MLP neurons of a small language model. Each row is named by its layer, matrix (down: output weights) and neuron, and shows model dimensions 32-127. Each number is 50 + 15 x the weight over its row's rms, rounded and kept within 0 to 99. A neuron's up and down rows have the sign that makes its largest values positive.
A block is one neuron, or neurons of one layer that tend to fire together. After each block is what it responds to, as a language model described it from the Wikipedia text at the highest values.

L6.down8:23 32 64 57 63 80 43 43 71 56 74 39 44 64 42 47 44 98 54 54 55 63 45 62 53 62 54 52 24 33 70 51 20 28 54 56 66 56 54 41 38 45 36 62 55 76 56 60 56 36 51 42 74 32 65 47 26 41 26 75 42 36 68 53 60 25 46 65 43 31 44 21 61 53 42 64 38 51 84 47 22 77 30 52 49 46 63 49 41 55 55 60 35 39 60 36
L6.down301:56 63 44 67 54 50 47 17 34 59 70 71 53 54 66 44 37 49 37 50 65 32 47 46 62 22 51 51 45 54 26 38 52 46 77 57 44 39 33 58 57 28 27 42 61 68 50 29 58 61 38 51 77 28 47 54 57 44 77 75 30 66 76 31 37 53 48 65 49 67 53 40 35 39 45 38 16 68 37 50 44 80 42 49 35 52 39 76 16 29 71 61 43 49 22 53
L6.down411:31 46 85 51 65 69 47 58 52 36 31 62 45 29 54 52 22 85 80 34 40 35 61 56 50 12 66 69 74 52 72 67 46 46 55 75 35 21 65 24 29 32 75 47 66 62 35 50 37 46 38 36 48 51 47 83 08 49 62 52 53 66 19 72 42 68 36 61 51 39 59 29 36 24 26 47 55 49 77 32 68 31 39 59 65 30 61 31 60 40 37 59 62 42 33 37
L6.down944:31 57 60 77 63 56 52 49 54 40 44 58 44 56 53 56 42 99 38 52 74 20 44 40 64 29 45 44 35 42 53 12 44 36 31 37 50 75 48 39 41 51 52 63 58 57 36 82 46 61 75 29 71 71 22 43 51 60 45 37 37 62 39 39 81 32 44 48 44 42 55 75 31 73 26 45 45 45 57 46 68 79 38 43 65 59 41 62 26 58 45 54 52 51 33 42
Description: Mid-word pieces or digits inside numbers, and ordinals or modifiers right after "a", "the" or "his", such as spec-ific, 0.8-6, a third.

L3.down392:44 52 33 41 80 67 34 64 51 57 59 31 43 51 51 66 47 70 29 59 52 60 50 57 43 49 65 68 53 66 26 42 58 27 51 49 33 46 63 24 58 42 50 63 62 28 52 89 73 39 64 53 49 63 45 60 34 48 62 44 45 38 36 55 57 26 62 59 41 36 70 40 62 47 47 10 50 56 61 24 44 60 58 54 00 94 66 45 40 66 56 46 68 22 39 48
L3.down1267:30 81 44 62 38 41 58 31 33 38 38 51 61 36 46 43 54 46 46 42 67 54 42 32 35 53 57 66 44 87 53 31 47 32 54 41 45 20 49 65 58 50 44 65 51 42 64 53 33 33 66 72 32 50 67 61 05 72 62 42 64 67 55 48 50 43 68 52 53 36 55 40 43 44 46 53 50 36 43 70 67 18 51 48 23 52 38 63 85 27 46 35 43 34 53 69
Description: Mostly a 0 digit inside times, decimals and table numbers (18:00, 1.000, 92.00); less often "men" after counts or stray word pieces.

L3.down754:37 35 60 82 52 37 51 43 60 56 22 23 49 62 39 46 35 47 64 47 47 50 48 30 51 51 32 33 50 38 60 55 47 47 43 67 26 45 67 69 39 29 77 31 44 34 82 48 70 10 56 58 35 50 54 34 72 56 44 32 39 58 22 48 44 42 25 50 40 31 82 27 55 38 36 49 65 32 60 61 28 54 41 56 32 57 36 47 51 69 46 42 54 66 51 55
L3.down1087:67 50 27 65 70 55 55 56 37 34 51 15 67 46 72 49 52 56 46 42 33 60 34 52 44 48 54 51 34 60 59 36 40 46 49 43 52 29 63 54 48 08 48 31 72 72 37 32 27 66 58 29 45 32 42 51 46 68 67 48 55 49 36 40 61 37 49 76 56 55 46 54 45 70 48 49 57 72 42 68 54 61 54 51 64 52 50 15 54 44 40 42 36 41 00 51
Description: Final word-piece that completes a word split into several tokens, above all "ion" in "region" after place names, also cattle, constitution, Lucca.

L4.down140:24 60 44 14 54 74 39 43 38 47 53 52 50 60 43 55 46 82 43 51 54 35 47 24 72 43 36 26 24 39 53 52 54 59 71 49 65 67 43 37 91 51 62 51 27 54 56 61 44 45 44 59 87 71 70 19 56 46 44 58 39 43 54 47 40 36 39 32 19 44 52 47 70 46 60 47 67 69 34 67 32 58 55 59 54 43 54 45 46 49 55 48 44 54 66 52
L4.down256:12 39 14 83 56 46 39 58 50 60 54 41 42 23 57 58 56 26 34 39 49 35 69 62 51 58 54 71 52 44 54 63 54 32 34 40 56 53 38 60 75 43 62 70 26 63 54 56 35 49 30 56 74 63 29 46 76 27 37 48 44 24 49 54 48 38 30 65 53 53 49 35 69 49 40 47 60 43 41 51 63 42 65 23 53 50 50 45 77 48 48 47 33 41 57 66
L4.down414:42 42 38 68 58 58 60 22 72 77 27 42 56 77 70 70 72 29 58 60 48 53 65 51 51 48 39 54 56 67 62 45 62 65 61 49 74 36 70 54 45 67 44 55 59 55 52 55 47 48 56 73 68 37 64 60 36 69 50 37 61 55 68 60 90 41 68 62 62 36 43 35 29 33 67 47 44 54 54 47 52 69 50 60 47 51 53 18 70 56 86 57 48 34 65 38
L4.down525:49 51 52 62 52 65 24 48 34 60 53 49 47 82 48 60 40 48 32 75 56 62 03 76 45 13 56 53 39 49 58 31 58 41 32 40 43 72 50 62 32 73 08 34 41 59 30 37 47 41 78 35 58 49 66 49 49 46 74 60 61 34 81 44 48 70 37 41 51 31 49 34 59 69 43 04 36 39 62 63 29 55 57 62 27 62 43 58 30 38 61 41 78 47 63 74
L4.down580:36 69 57 31 61 67 55 39 14 68 55 45 37 42 58 39 44 27 32 54 44 52 59 45 44 37 43 62 61 49 29 48 69 47 46 61 37 46 63 53 50 68 50 56 48 49 46 71 75 30 41 52 28 74 46 80 26 26 27 58 38 33 23 60 73 33 19 74 40 55 73 33 41 75 47 58 57 66 69 39 50 53 51 67 47 72 57 45 19 74 47 05 22 18 08 65
L4.down891:40 53 61 55 28 35 33 40 22 62 41 40 61 18 67 41 68 38 33 67 12 62 36 49 64 70 35 72 58 44 45 66 61 43 44 76 53 74 57 57 68 56 23 49 36 61 56 78 46 24 38 74 38 63 39 28 48 46 28 56 48 71 19 40 37 38 59 26 50 48 89 77 47 43 49 36 49 52 55 55 67 43 56 47 45 44 46 71 74 23 59 36 50 44 30 57
L4.down913:14 47 61 43 33 81 37 46 45 37 69 46 71 48 49 38 45 45 50 31 50 45 40 51 44 64 49 16 31 39 44 76 49 52 24 46 50 33 85 62 43 47 65 61 56 71 51 62 78 56 51 70 86 36 41 21 53 17 23 72 57 58 78 44 63 60 61 57 42 42 41 30 54 74 63 67 35 53 61 59 57 46 48 63 54 28 60 55 43 84 52 61 44 78 68 34
L4.down1202:41 31 61 58 46 52 28 57 66 67 47 50 50 57 96 51 41 40 17 51 37 44 78 53 56 49 45 58 35 61 33 40 32 57 78 48 26 42 35 40 46 46 50 74 64 43 72 60 61 56 45 53 49 49 60 58 62 72 83 44 62 46 33 99 67 17 44 59 61 42 45 67 45 02 40 53 74 66 56 47 16 77 55 44 38 38 48 54 40 62 63 83 76 62 62 22
Description: Word pieces completing a word split after its first letters, strongest on "ight" in eight, also seen, referee, neighboring, Eagles.

L4.down29:51 59 67 60 40 41 19 35 56 42 28 49 59 44 69 46 57 58 55 52 64 30 37 52 52 82 54 29 64 59 19 56 42 50 58 64 68 45 55 37 54 41 47 53 44 52 31 26 74 55 60 41 23 48 28 37 46 91 52 47 51 80 39 45 33 64 47 74 74 42 46 40 66 50 44 34 41 84 39 28 36 47 46 37 32 61 34 15 44 19 36 68 69 48 01 57
L4.down153:57 38 30 40 44 43 43 44 49 57 46 43 66 50 33 50 55 10 45 67 69 53 58 37 49 60 00 38 55 33 17 49 51 54 61 58 44 42 22 18 37 48 24 64 78 53 51 45 47 41 52 46 35 67 46 86 40 80 56 55 47 39 70 52 69 39 56 36 56 38 60 59 52 42 65 53 58 77 53 31 64 56 41 37 48 74 74 59 53 46 35 42 28 46 33 68
L4.down165:38 68 61 38 26 62 48 61 16 56 43 35 76 52 62 77 53 54 56 56 42 28 98 39 56 54 48 46 38 66 38 57 66 28 48 35 49 83 54 38 65 36 53 37 38 43 56 58 33 51 26 65 47 36 35 60 24 43 48 43 50 74 54 44 55 66 56 42 69 49 34 43 25 54 38 47 56 57 57 38 53 55 44 69 38 56 70 60 47 38 24 65 30 68 36 30
L4.down332:49 34 28 78 62 54 46 20 48 53 50 42 45 49 49 55 34 62 21 62 47 55 37 30 38 54 39 35 57 28 55 49 62 62 55 83 40 34 55 61 37 41 50 43 79 58 36 59 50 60 70 25 28 46 36 75 56 45 65 55 44 69 23 54 53 55 39 38 56 34 60 60 48 58 58 30 65 69 78 41 54 69 37 44 11 43 89 70 53 41 57 33 60 30 59 78
L4.down375:74 57 32 71 55 22 30 53 24 50 36 27 55 67 41 70 44 63 59 46 68 43 56 66 77 56 57 56 30 61 57 41 27 62 45 51 47 48 45 65 45 43 36 60 56 32 69 24 45 45 66 46 17 31 54 21 18 40 50 21 53 68 40 54 48 65 67 41 45 59 58 72 19 50 64 51 46 35 62 67 73 57 44 75 52 56 49 48 58 31 74 44 39 80 40 49
L4.down485:61 42 42 67 38 52 66 63 70 62 44 30 49 46 87 81 54 63 73 57 87 43 64 44 67 47 51 50 37 53 32 72 31 42 64 76 41 42 59 42 55 26 57 50 51 46 39 72 53 42 76 40 54 59 46 61 55 61 54 50 40 68 38 55 33 70 47 52 61 27 52 47 59 70 40 42 40 71 70 38 72 51 33 46 20 54 34 51 64 29 49 53 67 60 28 68
L4.down636:53 59 04 26 59 52 71 57 58 42 32 39 67 27 55 56 63 52 65 53 41 55 21 44 38 44 46 56 42 35 78 29 50 65 58 65 39 52 85 45 57 62 76 72 66 82 46 30 69 57 50 52 40 10 51 58 45 60 53 40 42 36 57 47 45 50 51 31 44 24 59 55 58 58 49 40 75 80 31 59 29 57 65 52 32 29 37 48 48 74 18 50 47 41 40 41
L4.down1086:71 22 58 37 60 73 27 49 38 50 49 40 42 46 49 49 55 48 59 46 20 74 50 22 58 59 35 18 53 64 68 68 54 31 35 51 38 49 52 36 54 34 53 32 42 58 60 57 67 56 87 38 66 43 48 34 42 26 52 62 64 33 42 69 01 44 28 25 31 37 63 54 78 38 43 38 64 54 42 37 62 43 44 57 36 33 54 49 76 55 67 43 23 74 41 54
Description: Final word pieces that finish a split word, strongest for "ion" in "region" naming a geographic area, plus endings like "-ly", "-ation", "-ary", "-ince".

L3.down125:58 46 65 71 35 79 61 56 44 46 42 49 62 60 30 32 51 21 45 39 16 21 36 40 79 44 48 26 69 46 75 38 39 66 55 50 65 50 41 55 35 67 61 74 39 53 52 52 43 65 55 63 42 26 58 42 60 84 51 57 92 44 39 37 46 55 20 34 36 23 27 37 61 66 18 43 54 47 47 53 75 49 77 47 49 47 57 42 21 34 44 83 40 33 48 45
L3.down360:46 67 57 54 71 62 64 36 54 55 58 54 47 32 53 20 47 51 69 74 49 43 58 62 47 54 62 70 35 64 78 32 39 45 64 52 51 37 41 36 34 56 71 61 65 47 45 37 49 45 61 76 77 37 58 38 19 45 78 54 70 79 48 67 53 34 71 56 71 56 54 63 42 48 57 59 25 35 42 42 43 65 50 58 70 56 36 51 31 56 61 82 35 19 40 28
Description: Word-final pieces that complete a word split after its first letters, strongest for st|ating and st|ated introducing reported speech; also D|uring, w|ent, deb|ut, and " including".

L4.down520:61 54 39 38 58 53 58 40 32 79 44 30 50 60 55 42 44 83 47 38 54 45 69 54 69 35 52 30 43 39 24 51 40 33 74 60 43 36 68 52 54 35 45 36 32 57 35 54 40 32 53 32 73 47 72 46 89 26 58 49 65 54 68 68 35 72 63 54 60 58 66 56 13 29 63 82 34 78 75 58 51 69 47 83 53 56 22 66 46 15 66 50 39 48 38 37
L4.down533:70 54 54 38 27 40 65 39 48 69 36 22 30 42 50 55 34 44 50 69 71 49 73 52 45 35 45 59 60 31 26 54 71 34 52 75 65 46 36 46 25 49 49 44 54 62 61 37 35 29 49 46 28 72 70 63 53 32 36 55 73 48 64 74 52 74 49 44 51 48 48 60 40 33 48 54 56 58 86 47 55 68 46 55 64 33 51 63 68 70 50 60 59 51 10 32
L4.down673:63 43 50 59 61 65 47 58 71 63 46 33 66 64 57 26 39 66 31 68 63 61 44 24 48 46 29 44 43 36 30 55 34 46 75 65 20 26 66 52 49 46 67 65 36 30 47 46 50 72 48 27 41 54 66 44 80 41 55 86 63 48 47 21 44 57 28 66 31 56 56 35 32 48 35 74 52 67 53 62 57 40 39 36 51 47 48 40 38 39 49 46 23 88 00 60
L4.down786:46 40 41 45 54 54 49 48 28 70 57 65 63 41 31 29 84 40 63 51 21 47 41 72 40 31 47 29 71 57 68 37 31 52 49 38 51 27 36 57 50 70 63 70 38 52 54 53 53 68 63 48 23 42 30 56 66 49 37 74 55 45 54 30 51 43 43 53 38 42 35 31 67 57 49 68 51 43 33 69 45 51 71 55 62 48 38 41 40 36 65 46 44 69 35 58
L4.down822:59 37 59 56 62 63 45 29 55 66 60 65 50 62 49 26 70 38 49 58 63 39 40 51 38 30 56 27 46 34 68 40 40 34 41 55 35 67 54 86 36 59 78 48 59 43 32 61 70 39 37 50 28 20 60 56 62 66 60 32 60 41 55 41 70 62 30 32 38 85 52 34 76 58 55 35 69 28 48 43 29 47 52 56 42 50 61 13 53 37 78 63 80 66 60 52
L4.down951:72 46 45 59 49 61 38 28 32 44 50 49 41 27 52 46 75 62 42 59 26 45 58 65 47 76 82 37 60 67 51 85 67 46 76 79 39 56 38 44 28 56 47 37 45 66 43 50 89 28 49 48 47 41 72 19 51 34 62 46 77 39 35 71 39 25 65 68 53 43 51 44 67 63 52 39 53 42 60 66 40 45 39 30 39 70 32 40 65 47 52 47 38 45 24 40
L4.down1239:79 46 53 69 29 76 29 33 38 76 44 27 76 79 45 49 46 54 51 67 42 23 44 46 45 56 55 52 41 34 70 56 55 44 45 64 60 25 69 63 58 71 40 45 55 43 52 56 29 63 52 65 57 64 55 72 55 41 28 44 34 65 33 58 76 37 35 38 48 80 63 17 33 34 72 45 44 39 83 24 53 64 32 68 50 89 33 40 22 48 68 47 55 37 46 50
L4.down1260:68 51 37 24 40 22 58 44 52 61 48 50 57 39 57 53 37 18 54 27 69 41 61 62 22 41 43 47 30 51 53 49 74 50 60 68 44 55 42 62 35 47 33 39 70 63 30 70 26 58 42 40 53 44 53 57 41 39 57 37 48 53 68 81 52 92 62 38 45 51 59 45 52 53 58 63 51 55 58 54 41 77 68 53 50 42 56 56 67 68 66 69 73 66 30 45
Description: Word pieces completing a sentence-opening word (During, When, Born) and main verbs right after a subject, such as had, has, gives, died.

L6.down475:56 63 44 50 35 76 51 49 41 34 63 56 50 47 36 58 24 32 51 40 31 54 36 30 53 51 56 46 51 42 37 56 63 52 36 50 30 37 54 53 55 50 36 39 69 42 42 47 66 42 55 50 50 36 50 42 34 51 57 35 28 38 60 62 48 37 56 66 56 39 40 51 24 50 38 61 34 47 52 64 36 40 59 58 45 65 38 50 60 64 43 58 39 46 61 24
L6.down618:34 62 42 67 53 42 47 54 55 60 43 45 57 54 61 38 75 43 26 65 54 45 73 35 54 42 55 58 32 27 59 13 68 52 58 74 41 58 45 37 75 54 45 53 36 75 23 07 62 39 54 60 54 44 50 64 46 64 46 66 71 60 46 54 51 40 60 45 53 72 47 14 38 45 53 38 34 64 61 63 71 46 49 43 41 46 37 41 56 63 45 55 69 52 75 48
L6.down1208:75 42 56 56 48 48 53 73 56 52 44 31 39 52 47 66 56 42 70 47 40 60 42 50 50 40 47 50 51 36 32 35 49 41 47 52 70 49 57 52 65 65 46 37 70 49 59 83 70 33 46 38 29 45 40 38 62 48 58 44 20 61 34 56 24 50 71 45 24 27 42 32 50 56 30 51 51 57 83 73 57 22 44 48 46 51 44 39 74 61 35 72 57 34 15 32
L6.down1216:54 57 53 64 42 75 53 45 25 54 17 69 42 55 57 48 67 42 47 58 41 62 27 52 38 52 66 37 52 47 52 43 48 40 46 56 31 50 51 30 35 50 56 58 57 59 43 51 48 61 64 31 35 10 59 52 46 65 48 50 35 49 26 58 72 48 61 62 21 68 49 11 55 35 28 50 66 57 35 62 60 63 66 44 39 22 62 39 71 42 34 55 64 57 57 53
Description: Tokens inside tables and infobox lists, strongest on the slash after appearance counts in footballer career lists (Barrow / 28 /), also header pieces (Pld, Title), positions (DF), and year digits.

L4.down353:80 36 62 60 26 31 37 57 49 42 52 47 65 47 58 66 43 51 55 06 53 40 47 52 78 37 32 63 70 51 29 99 59 25 46 31 42 51 53 59 33 39 46 61 39 42 54 45 77 63 42 61 46 35 64 38 54 49 61 26 64 68 25 50 63 59 52 66 65 41 47 54 34 42 41 41 36 60 52 77 48 73 49 49 51 61 46 62 58 75 68 60 51 53 59 62
L4.down700:69 38 54 56 32 48 57 58 33 60 60 57 88 49 65 32 35 39 46 18 59 52 46 01 43 58 27 48 85 71 40 32 46 46 45 59 52 46 44 36 21 38 76 50 65 42 45 47 37 50 63 37 26 30 46 52 42 42 30 68 49 48 42 44 56 39 46 47 73 65 36 30 40 27 42 73 44 76 55 43 71 36 64 20 56 36 38 69 42 38 60 51 35 57 31 41
L4.down729:91 76 44 70 45 65 51 43 63 45 39 33 39 17 54 65 51 39 38 35 51 40 56 57 58 54 78 57 72 71 70 31 33 18 58 65 34 36 53 41 36 39 72 61 46 42 72 40 44 33 71 52 41 40 54 67 56 52 56 62 43 51 46 33 69 62 43 57 33 44 37 32 73 42 63 63 27 35 53 59 77 54 39 54 40 43 29 47 73 56 50 53 67 59 95 37
L4.down848:63 60 31 14 44 45 43 45 56 82 52 59 50 56 54 59 61 64 62 49 14 50 62 32 26 23 09 27 60 65 38 69 52 45 43 55 46 74 57 52 55 60 57 58 54 36 53 47 81 28 38 37 50 32 59 26 36 36 80 61 57 57 30 32 61 51 57 60 53 33 55 47 84 53 38 53 61 70 44 46 46 64 25 54 38 52 41 47 43 38 51 49 51 53 78 66
L4.down887:52 50 42 41 51 66 42 18 45 26 91 58 66 46 44 43 51 53 65 51 60 51 50 55 73 63 45 42 44 67 40 38 61 53 50 49 48 34 59 81 47 48 36 46 08 51 58 73 63 55 60 61 70 52 52 29 57 48 48 24 81 40 06 37 51 48 44 57 57 43 19 49 57 35 43 36 54 29 49 58 40 61 78 60 21 25 58 61 68 58 61 53 37 36 51 25
L4.down908:40 62 51 62 82 32 60 48 79 15 62 65 47 41 19 40 48 67 68 48 55 48 71 17 42 32 54 20 86 72 42 60 42 26 68 52 47 59 41 35 55 39 71 59 42 49 62 47 58 74 66 48 34 61 51 20 33 45 46 59 53 51 97 11 68 52 49 62 54 43 48 50 32 64 58 55 31 64 27 70 58 29 84 31 43 48 50 39 58 51 58 70 51 34 75 87
L4.down916:44 31 38 58 41 48 55 48 91 21 32 38 72 49 50 58 36 70 67 60 52 36 49 42 29 31 62 53 40 46 38 59 59 48 48 25 61 44 59 64 71 52 52 33 80 40 60 55 43 51 44 61 77 53 44 78 57 73 81 47 68 39 57 62 53 38 52 46 33 71 63 55 77 87 49 41 37 35 46 23 57 75 58 57 32 24 44 64 44 53 50 49 47 59 77 48
L4.down1159:14 26 24 28 26 88 25 72 32 34 63 56 42 30 51 40 31 63 39 59 31 45 44 55 72 67 57 36 39 52 50 60 36 30 48 63 39 60 55 35 41 37 70 55 51 55 59 47 51 48 43 42 48 66 47 78 46 73 40 62 27 60 33 40 58 40 72 60 51 73 49 36 58 56 56 78 45 69 44 32 41 47 42 59 37 66 52 60 50 58 75 48 64 34 61 57
Description: Second word pieces right after a short opening piece, strongest on the F of MF in football squad tables, also col-or, M-in-oru, Gl-ast-onbury.

L6.down231:31 50 38 51 52 45 69 54 56 52 06 54 54 20 31 39 72 59 67 53 48 41 43 57 64 34 35 50 29 56 57 54 39 39 53 36 37 77 50 43 60 66 56 68 37 53 41 47 52 44 44 55 61 28 23 72 68 47 69 59 28 44 58 24 44 38 45 77 45 50 62 33 34 35 29 41 66 64 28 46 44 45 16 71 64 46 51 71 34 58 54 37 67 21 61 61
L6.down718:67 49 60 50 51 50 13 48 44 43 54 59 64 37 68 29 37 66 42 68 62 48 57 53 44 80 67 55 30 59 39 65 43 65 33 71 53 55 53 42 66 57 52 51 37 62 60 32 46 65 06 65 63 54 32 46 54 48 48 63 36 75 66 73 57 43 48 46 50 65 56 56 30 41 40 35 52 58 41 44 61 47 24 27 50 52 84 46 49 60 67 90 20 64 39 66
L6.down1069:53 40 51 69 43 60 54 59 39 51 37 40 46 53 47 45 53 68 75 39 42 43 59 40 56 52 77 60 36 67 34 42 16 51 54 35 51 59 34 52 91 48 24 54 43 38 26 61 37 64 46 55 31 69 51 35 41 42 37 74 56 54 47 43 36 51 68 46 25 61 81 56 55 41 32 49 72 61 65 42 73 43 56 43 55 49 63 54 43 64 58 65 33 37 25 40
L6.down1207:18 64 45 52 72 43 39 60 34 60 07 63 60 53 51 56 56 49 44 61 47 57 48 37 29 67 52 65 35 39 49 69 71 39 45 14 46 58 59 36 52 47 39 59 70 72 24 26 70 24 59 36 53 51 55 30 34 67 61 41 42 30 40 61 32 43 52 54 58 65 41 24 72 32 49 14 53 51 69 55 57 48 46 56 71 57 31 36 16 45 45 67 64 55 37 47
Description: Finite auxiliary or main verbs (was, has, had, is, were) placed right after a subject, often following and, who or a pronoun, as in "and had to retire"; also the "ough" in sought.